Weights of a small transformer language model.
Architecture: RMSNorm before each block, rotary positions, biases on query, key and value, tied embeddings.
MLP neurons of a small language model. Each row is named by its layer, matrix (gate and up: input weights) and neuron, and shows model dimensions 0-127. Each number is 128 + 32 x the weight over its row's rms, rounded and kept within 0 to 255. Numbers have three digits each. A neuron's up and down rows have the sign that makes its largest values positive.
A block is one neuron, or neurons of one layer that tend to fire together. After each block is what it responds to, as a language model described it from the Wikipedia text at the highest values.

L8.gate69:142129147125172125186089160149158106136131134157153158164088073109164145110108158104129181136166098112069095149077088114122197094142194123114119130124164106176156102114129133137125169160127155059186152123060115134126125098137167126172135102084126128094061178136081058127113148112136140153146091138155087158123133080117184104118175109142180185113088130151132184178090156096067131110064
L8.up69:177085109122127105132077165150147063165147127098080151198082131148095196103155128164091134132074165191131126171070170122155143204146153151092156112081150116144105174136160097132155100086134107139157185167143125151142151105158070122147147166107163137128093143151164149115084140133134166154130110119109188154176082124181097129140082141137161146141106146160094069144100087122160155125105
L8.gate92:130085068105132077154123130136089069062155105106107106103099180145140162107116170134119098161103117158179129143081108121081165169119121107125186100154124096049072171060113154108127126194164094134097148110139063101144141097099152085144131103123115113083132109089150175143050135056146110090178122169095159182099158106128125131078072108119080161146154141123088113166115120155123160156113
L8.up92:113116175176172122123112136166139048146150086190107166149188186139147177124172097141159163134106165190137141156132085121127112154178091141147153074146106168082165103132151090123111124121117191134131096127104153107155097163128146102133135116069108158125115059153200128144119118080180149128136154168059153124138112146086189150117111065137157208120165100163113116156079121107094075154049
L8.gate313:177100174139085167098137089069146150053142107186126085119131148113096141153134123152123161139099165116125108118136127147120126142074150115148116154115091173093163127071147135156096170149115088149110148128173153198144137100092108171129101146166210155123157068143111134082113123114096115129220137141143180112128136104108118148126118151099097094126114145109180129148172167139167136105097
L8.up313:106139196141161064135068172094152119117145087095085119111099123119123152133114172123117134096112130175135103145145122149129144138104127105102109086126140123120143124104076135038155120152120160179150120105161213088147139125135186168134089114150203119128132154146174176119125121081173133064114081112131142109145107127115137129125135147157117129092124099078107149100168103116198123214116
L8.gate431:118082142136124128145140115126128109133117119096141121178147160142161085100150173142163135118119145084191185132141073112127121146105091099097099119147127107126090145115185170091118135177114068168098107101044177204161135171158118135106151124154173112157178105163150144169080123059165127142202118139101082151082113185084119143120152069131122126144078113146109156143120144083133134127135
L8.up431:155096141096143153134128127129159118152158144132127100115142128111119191184123114142148180181121119146119130100125163122112178155170169177153088116108164097075107112130171195163150172131069151140134160097131162150121141116174138113144135123150136113138110161137097137131144137140111135137130105115147126149142132091100092172148126017100163187130125129120175183161167112118166116189128
L8.gate519:114111157123128143137166111133131130096125146147059128148128137129211176137160169166062143156132143143106113122067162143146106126127060191080154152124132137158206108124163133081191100191086143120075116081133141143109156134080108125093124148116116131125160075124132119146105109070158160136153133163136106143052140149158168146159160085116153111198110118128115147167153155132135124066140
L8.up519:178165123143142090123168103160094129109091090162161132208138146167106142135121148116088149147138138199141194137092130141130128173091130177080068106126161093109125111119164085143137094080189122148116094150152095168132163118088102130123148148119183202104066195139136152107084160083140207120117094140077121195103120123151148121107079164158177174088201137098162161120061122089141090132125
L8.gate561:106090105157064168159126175104107172094147154160142137164096141120100148124106121179164123162102142191125077165109111133088207145151119083148179099088141111114118123128204161073144150109099097102163145120106078113072153140148214087145117120177115124134136085105049119106110031067158130101158131128165075119116135172095103125070115107124117171106045099154158113171165135124117088180164
L8.up561:195120175128082127170168165122157098074113154118116116076163173167111136078044114123201108101102116180101146122151185171093144137143110110127138046129136128127108076091161122122116118128066157145114114125156090172105123125128169065133112222136146169224143141111123118098150183097122168124120154149109081097143135192153110138085108114138118105145083111159182115162071139119151112160157
L8.gate886:169129165099168189083156142113157117115136160169121148211150091140126154174097104196131163123109147141091123148115134125162166153181087110123110142119201142120148140147113144138151146182102130131083132077105164120132158160148119111075123104096105149137104127142153143095115186094194142139184118134150111112149102114139097069099123140187122123144184113172183142168147147106156114133147
L8.up886:116132089097150123117129117129150125150097147121182174185125145087131122139072166111208131144119117130077133138139125090109184076073094156164184118157165121160083095125121146066133090116129125107183117124121115098133122103146158108102160153064103135108092128075104132088146184099179067139157105123122160066147209143097113124134121125162163225130179139153155123171170072125146145128113
L8.gate924:111138115031133170122126115094077131094140146107122091087130114126188077155126145057119103093138145103129113187146107211118194135120110130062133128123146071139155110143141153119179163143130108078138117167132180135149178157157100105096135159068130152094149145129152113168174109127139100169119150170115118129046133109104158130141042171117150159108110096112092170206159037195139104127116
L8.up924:164129147165164092115104108141185170126121164132088092123101124105132189183200175144128082146147140132149188119112128124143132141105099150121145154119188158162134139152118133110148132102148173118115093114121121193106150211098140157110088179167097176146092186153117088158122149050138079150129124113117136115106151188181171143119139123117160112155160143135107172113122177145192161066122
Word-piece fragments inside Greek/Latin learned words just before suffixes like -ic, -ist, -y, e.g. taxon-om-ist, acad-em-ic, biophy-s-icist.

L11.gate164:096070093150097133125162138190139145153123101185144109196172107177080175119127137071153101142095120120106143189154112153127165075175201124152146170117083147051104182113112144100137102140116141097118093083106086115136157120102140111143178097189104139072118115171111108117073152120110121171113120093113139147082152081077081168156144154130152135100120139117159157145091128109155115117117
L11.up164:127174150185134097091148110134122177116110136081103125107154081105173167165112102089158134182104122104076118119158150072152144060129152127136117135124106150070095218175123146145136144071122086148154120130145157164111135079061127151148135176117152104156081119108203108112126159128153092101161173123203125086178099099091120071105142156144185110080184177089058115180129100069073154150134
L11.gate498:157164135163132098087101097109117185148122142114139166155099105146127137125161189079113131162187149133153188172136160086076098101114123169126141126106062107119096138138130145175115123126112136102134085162117177134177122114100167123139164156191101178135114109128128065084103118138128083131130124063183183084167131103096070161109073135106130146148141146150153118167124152132096224128102
L11.up498:129140130174082084114099082099061133113102090142168076157150129134142154097078154037151116132190130157207173175120140156114091099114142114122196076132077091117135123137138127072177092091142130120100113112089094074092142145092158101207119094174147168147105130135155119110099136123113067221125150087165189111168164133098071113104120137141145130212127108137087111192127156107083125135132
Final subword of a person's surname (or a pronoun) serving as a sentence subject before a verb in biographies, e.g. W-ang tried, McLaugh-lin was, Farr-ar invited.

L6.gate37:198118091063153212129124121045107172177102098117177092115106095164121183130092057140194098131113122089096065120165140112136123143080086141123184151183147167139108104108156143103135120106152131088141163137095121150072139107093066141139131098112124110122123069124077172068079144127097134113064083125132111147123137074020121170098130119095186121126146153108142163164079141094067129123187
L6.up37:126088140148146159129085098059117129099131083168179127130131153169117199170176154134186074133176135079124134144152130100119101110141129056106138163172085177061145052151145126104159119127183158126148123146157158171145161132129112134102200068058149143149111051132096124093165073149129146140115083125126120103126149145112146137158104120157142120126131104170131168208203117099120190136144
L6.gate587:121088120147122116128139172176112138144101126132099159166117091209089132123054102096184090116136146122143138103109115090209133139072131113096071077129117150148141136084137177181110122139164116126143138099156090141118122148053074225120140171103122159093123146122108099087123148078128154160109094121206124136135157113129140151149160153139201143099132144129125131163161141146136156133163
L6.up587:119133140173087134117145173100116139133112227159151141137165170182078183077108145121159115099154141159141170129118180167162118092109171161147127167158182152131129141156161160147149156168102142135132113095093120056123104158101066108092155130107158180143106146113113076100135071134067164097132092103140089089119175078131129147138140146081121150137116107142115111146127113163094048130083
L6.gate597:109131168163105228149168104163072164142161152110129173197151086152154140165111124139158156140111166182151081143135129110170158075086109124144094116099159122181169128094126065129188155131191097155132113142123148128148153126083091151116121099117160102134178096096129162152170122110096158149137124111163081185158137190132124155148093097109183104153149132072131147072113070088151127167166
L6.up597:117154174089151124105183136101049142112119136168096127132113115125119125094122120146085131131134072106074113114110128126113071145096081095117136095187141097118089122161183148092110188091122161149164172106180139131150116145093147070135123096154140159108173131112100169124086076107140051192085108130167129170108106095171077140149136177155161105130141139065150118137145142074091158182149
L6.gate759:127076115131089152084160142143101155108104122124125186141180181152108126147153130162069091155146103101056086192104115130147121090086142156162165123125142134171152136123123136095079121106178114157184160101122115118128105106054104114081116100094089074153120160124092183142153140144118134103125132150142042174114108115149053126130129148183124141161085137084140171118152110150091074115121
L6.up759:108083159121209155110110136101102148108111115141155152179144120179143132168150136156128125114096137126105149128098111170128106160139081124186114188124183108104186086113142114149015223160139147175143131143079099138123063137053113158147132138104122123152131111160130112161098143117074181139158140107122044135114134132135111132147100169068134131129159140163104144099169083167089147153096
Subject pronouns or nouns that refer back to an article's topic at the start of a new sentence or clause, often completed mid-word, e.g. He/It after a paragraph break, "where he", "The university", "They".

L6.gate202:148135098086166151180100141179105095176046170087155106193185126121182145099175188101116127128168140135097166191166204115120175151066123134109154169113132141099133108128155090141145141119090129173102114145081049072123133084056064144069111101156104086109110164068137133141128061105128132171120127182093150099093081107154107080132118055125188126122162097109131130139137128149137153091115
L6.up202:103145123099063075093130101146153115068108130145136130162180134099094097157140155148104109136097055098123148114151129112119202124127106164160172233100151181132090145098142156067151134154169160144159193149101121098138139109131198076105096108092110130189072192164129110119114126108167143103197131127090071120107124141103136103134140137092178093114133123135118124044120107137112087158121
L6.gate435:124107157089079166157084046165104174128141104181167097131173125197170148060142124139143143176149088107064147088127163152110104120099105103141141137151151129084127091210093112143150126122108146177148119148109090178119157215175141179065115120171138121111119166126115112099146150153145104142147135103073125137106080194133094131140147139148167079101148155099089172157200118102130132174187
L6.up435:077111079143081180116079156125130102149141138131125136168120107131165161184153091116174093191124164157097117115150130107114153126109131110114162116156074137079090164129151116136198123117124164195166124159110194214092091082108092130101143104154079139070084092104140172119108136163169126140157153134082128163116117088144110100078104093123171167162099099156195115056170098175115077130119
L6.gate623:165133196144122139187177104120081141105160154093157168151132125134135106127161074124164091121133118142129123143171150145115172092127118178122146127074123094129142142131069108116132175188132137175095137152152151148151144128185039138133142154208115107107090141160123146110125123110117110187090153083142121084103170133126070040136108119100101139136124083144108119159091087144168113118155
L6.up623:124194133160133071083131121187113179118159079072127091157121110160153117165119091167151147152145077109131204127113105129113181090128141177143089137138116026132210152141122173092150140133127083139164106117132138167134102146165132119092184184136094127152129151133152153123111080077133143133168213202129146105141120114132121080120070175069137159120130111144086111122124070105094106022150
L6.gate659:082111140089140099147101085176113007087096099183163090161176170101116116100142138107195140106122050156141128164103090127113134093100150115121148095061179130133092158137133150062082137122082084165151163139085119119101133089107155137132164104162097115128092116096140107091117073130139084117100141093126160102121164110107085128146116080118107118076125111075094098118122144093154158164105
L6.up659:173102122147162151094095168140137176137066162163116155138154169195100089090179164136157144090203132160105220106099100105111156116150176164124090145063121099091114097158112151144129166140192094162149158153097193134082129141183124107117117066163184099159099133112145116139149120113176128152148149113113134119152129149183169152106109092142111084096136127121179144104096165137140143151080
Short fragments, often single letters, where a word is split at an unusual point, as in screen|w|riting, Take|O|ver, Tai|w|an, d|rama.

L11.gate418:113158131203119153143128107131114160134129099141124127153131114128177153120128082123103105173132077114117149143076082110093147179103164157089143147097115086088131120081153121156091106110156116059080154106136145164141170156080179154143135107139156141105171156099138036126196139096161131054130115127138144108133164119153167126155138125138142138128148164186143137135120166099186106138076
L11.up418:102082160148133185124106150159126145123117117128151045165123154077135126167134097152182153086160139145135055141066104074160104144147164159101151135173117188107105173087183143190160057095140100128146152084142139180120114142148087169118134111098099166097110083131114103147082151160107150122116119089136118172137114094075104107111123144163095112114123155110118180137129132081140119094122
L11.gate751:155152131107121137167095155082146129103176106154151153115124143123144139084124084143187108189115122169141165079091111105180166114142146102113064107130134119114182128155163149185137067160132144173120140124158124161176127173121098121117138159156124140141125146161176180085109086060189125178133109137122158105071131138140156140110157106136176143114152180150139130145122100069161124077153
L11.up751:161126145129130140195139116128119120088091104173097078146130111148115182142089172110123137147130061135145149141157150163155108103174150225107136114126149096099178115158153110103188084108134150133140124119118180128148140112104173099174088179186124134151158101092181124090099116109172121119138085106123192147115143131129153180089140062178165145155119146078158142082157158134147135120112
Interior pieces of words split before a suffix, such as or in the-or-y and Auth-or-ity or s in analy-s-is, plus word-initial V in Votes and Vans.

L11.gate270:113141117116102129069120114117160119148137130109132126172094128177101123107138129109131131157178100104096104136140163165201121108088103139073084158128159113133082180134164112079140135158156162145191083107116076173164173103106123076122139088136092158088159131138117089121200115142153134169131177114131141124145081115111179142135094123084100153097126115174129089111150153167117136195094
L11.up270:132188134113051178171113127110134139136141077095118126112102172184157076153152122112117087118120095083082146139142116129135104117072152157127117066116191162181090112102167143151129125134118190126088205152089114134188168084139117098190137101141141127130132136164100195128075189160085105138154110115142131123111093145123091094140165133137174102191172135136154117115150148158039153138086
L11.gate423:147146061152115121133175095094109168093100123110143119148145131123178106105048151149150109108144081082098165119135138141186078160088075102149089148185154179082169142114126124042106147070099155133142079146101074125154120145131079101151109098134099133148112143160115167135147101128102154120100137136135188124234111177124070131133126143125103141163113181185142113120157134165153141175144
L11.up423:160151043143081140112126090070079148135176136087136139175173140118153155170171143121157122155120024145159130130139163120082115106160129135114127172152156120101172151113061159130109145095097171152137138119147157186052133112175121069094105066067131149167138152094113154128149082134104111088090118153140141142142044127111090133127137183115107126122064189096105112091127126162144157154149
Fires on a single-letter first piece of a word, mostly f or F (also P, w, h), that needs further pieces, as in f|ly, f|ire, boy|f|riend, F|ootbridge.

L8.gate90:124105069160152137158079091115026129155124123114140142176170143152077098182096181113115140031150168124129148139115114145123081125106124129123105162068093105160116091140170083137131131137181121129164163129137105123045150176105132117125061073121036131094139145148138130108054144143146114121056143092180126105109147128102111147120129214091179144127135105147147148186108113157117139192164
L8.up90:109103109070131152083154139121078184179120104129162150145167163109096091110121103133112122105192128191187153078159135182113109093077133078160160136118133108168181069163156112148086162130168122162145133121162135135122126147125089173122079120152166116094138077134108148088136080161136068120101101085149144094121129152149114129134163121100145141184136115132128118130156145155103163119138
L8.gate250:106044079194128132126137167114079131151155093121151088112117089126105121188190139123170178107212151169151159114168133124102049128166128106151098150120076089108132104118141131132112170112128150121100116134151107148123162133101082137130096092180140126100188183148117163079098141172133073152143126118105109166108112122140092118081079164153121146153139119112177111098109156065061085125127
L8.up250:093155116186113090121090068101117146123114097156153114192077124196176157125119118176079134134143156111103148085142146130159050183081099149147142154159126081117157103099149082130159135113148106160169123128118051186112161128098095103135126109097101155185131116157095075110135116131098133096139146130102112143090129134167110215121134104129139178156081105112141133127126118119150110096173
L8.gate267:153093144183120124114138131085061098172103139090128068111209130203131081097173153000097105211189152129113218132103166098126145098146150117099122097152106094103147143125160182121124114075113061098111104079129172079112123174048148142128103163145149077094114079117096094191126138172188108128066115083168117186096120146140083157102071176159080097121178121165141128132114150157143171152133
L8.up267:177137065147151129121097077124078159167147138142158125159133039160124110120153105090148092177118177132147150088125200139137076073143137089146062095152122136097171105094110148117143102141161147168111148127131150129075164130113120106115108127106137185144168134131122081155070113116130169140119124125105096160111123148144091126124135148099127121132129105126125127142105154211145121111123
L8.gate272:125087058186118106067147117100097104119108113130112132122098144142078143133130169123145106116123100143143134135166120185154149117082157142122093136127089098059182109183064124100134102124120083109148157100091109113105121169105098151123152115176122173136153102074137122154094085131130108141107113119127181148201159190065120151135058183062137138111154126105073143201127122137072157168145
L8.up272:147084061135172102091145066143169117154118132149142151169164143103039140085188100128101094067171135093133149112157117159125100125118085109162130195068112165125078140176115127116081164112089064103150180166104056128115089161096116104128147160107189088198200128143100201131123172142160118120124117073108179112097109151092120118106155142109169120151147104123149127151133075102155099133134
L8.gate405:134111165164100114123066126107150047150144183155072193149173098125128169152168137152144143138109087157154118119157148122104092083115171184156116152120107099145124091127127067104115148150112133101155083091099133116122086148111129052173185153149121072128110122185130177115094100135112127120091126128128125164049138117127064137059161106158135121120139106156116105159055078125128157157169
L8.up405:110128061165137090127097122144080170148125174057126090165136101131139162080130101147092075092157145133104086182121069182129136064127168087150118105129068201150133102159143136196078108173146109134182085103118096144122133103139098175121142133080175153100045097151116095114131093140159171099070110115134131079134154072131080044127164125126141112068134159106164155119128135113044136180133
L8.gate592:162107140076069124070070162128041154129130143070161140196163122194166121106120175072152118113185079114161180153129179100117098155143149156147118082081094145141148143132154096096185136109198120110140145106136081132100154156081095185098153079120116120154126091094138149194143128147150102167107104129092092091151116153099104068114158156083147165193145101154103068143123083149190123107130
L8.up592:206103109133100095078117147116084106110115107187138121159140163135094101155167145094143118132120088177149174088175135056103088118108148177121139087122093089133058031142116144121190105141157113117153055138127111123064157140064076122105184134080175098142116124153110129147150159150097152139116082095171116153162128123094121103076065120149150149179108117189139127135187155100145106149140
L8.gate680:114088121138141138058121054105092155149122124152133120162156114047131107127082110173136160112160133178175171152147112138121028115087132067147150112159076119122083146101126126133151105184178122124150161132132125104094178146145087107124092135205109166166173130198127124081087119112144145118134179083166127118095180154085138123116100140119155170117121070178109094163163168136090066148146
L8.up680:134120108144117140105147118106101187165095104113070107169122083111073160208066148157155160096167134112106152158146133160112049099145165129121131098146155085162134154091138116089082145127218148175173129109150120051148134167154108142153106116144139190127115134113091109125129181118109144123079106112132101146120148192124144157122061147094182162161146090147129075094112166133102114191134
L8.gate981:143133094136126116126093118106087138180134119139124109125160100144094132061098149000157132150180149134186172130132150212119142074171136164144140059150127078131127130102135178068138095141142137108088097090176130103128164120136124120107122161086123134157089077129146086142062128143136076125134120083173171127068157148120122179135132137141114106118139071154129152107101195146160183108141
L8.up981:090156140173086125077119125123093142135099125112122092118168126154165163101160121075109130120199164131138190173129097179119138127102113080091081095105119073093059167143117109115133072072132150119124025105101109095120196206067107160134129165161170130116112073158133105162133133154153083170092116112199169145139191174078064168102065140135103136141131134151168115130106137167151175137132
Last subword of a multi-token word, usually a surname repeated as sentence subject (Murph-y, Garc-ia), also nouns like vehi-cle, plato-on.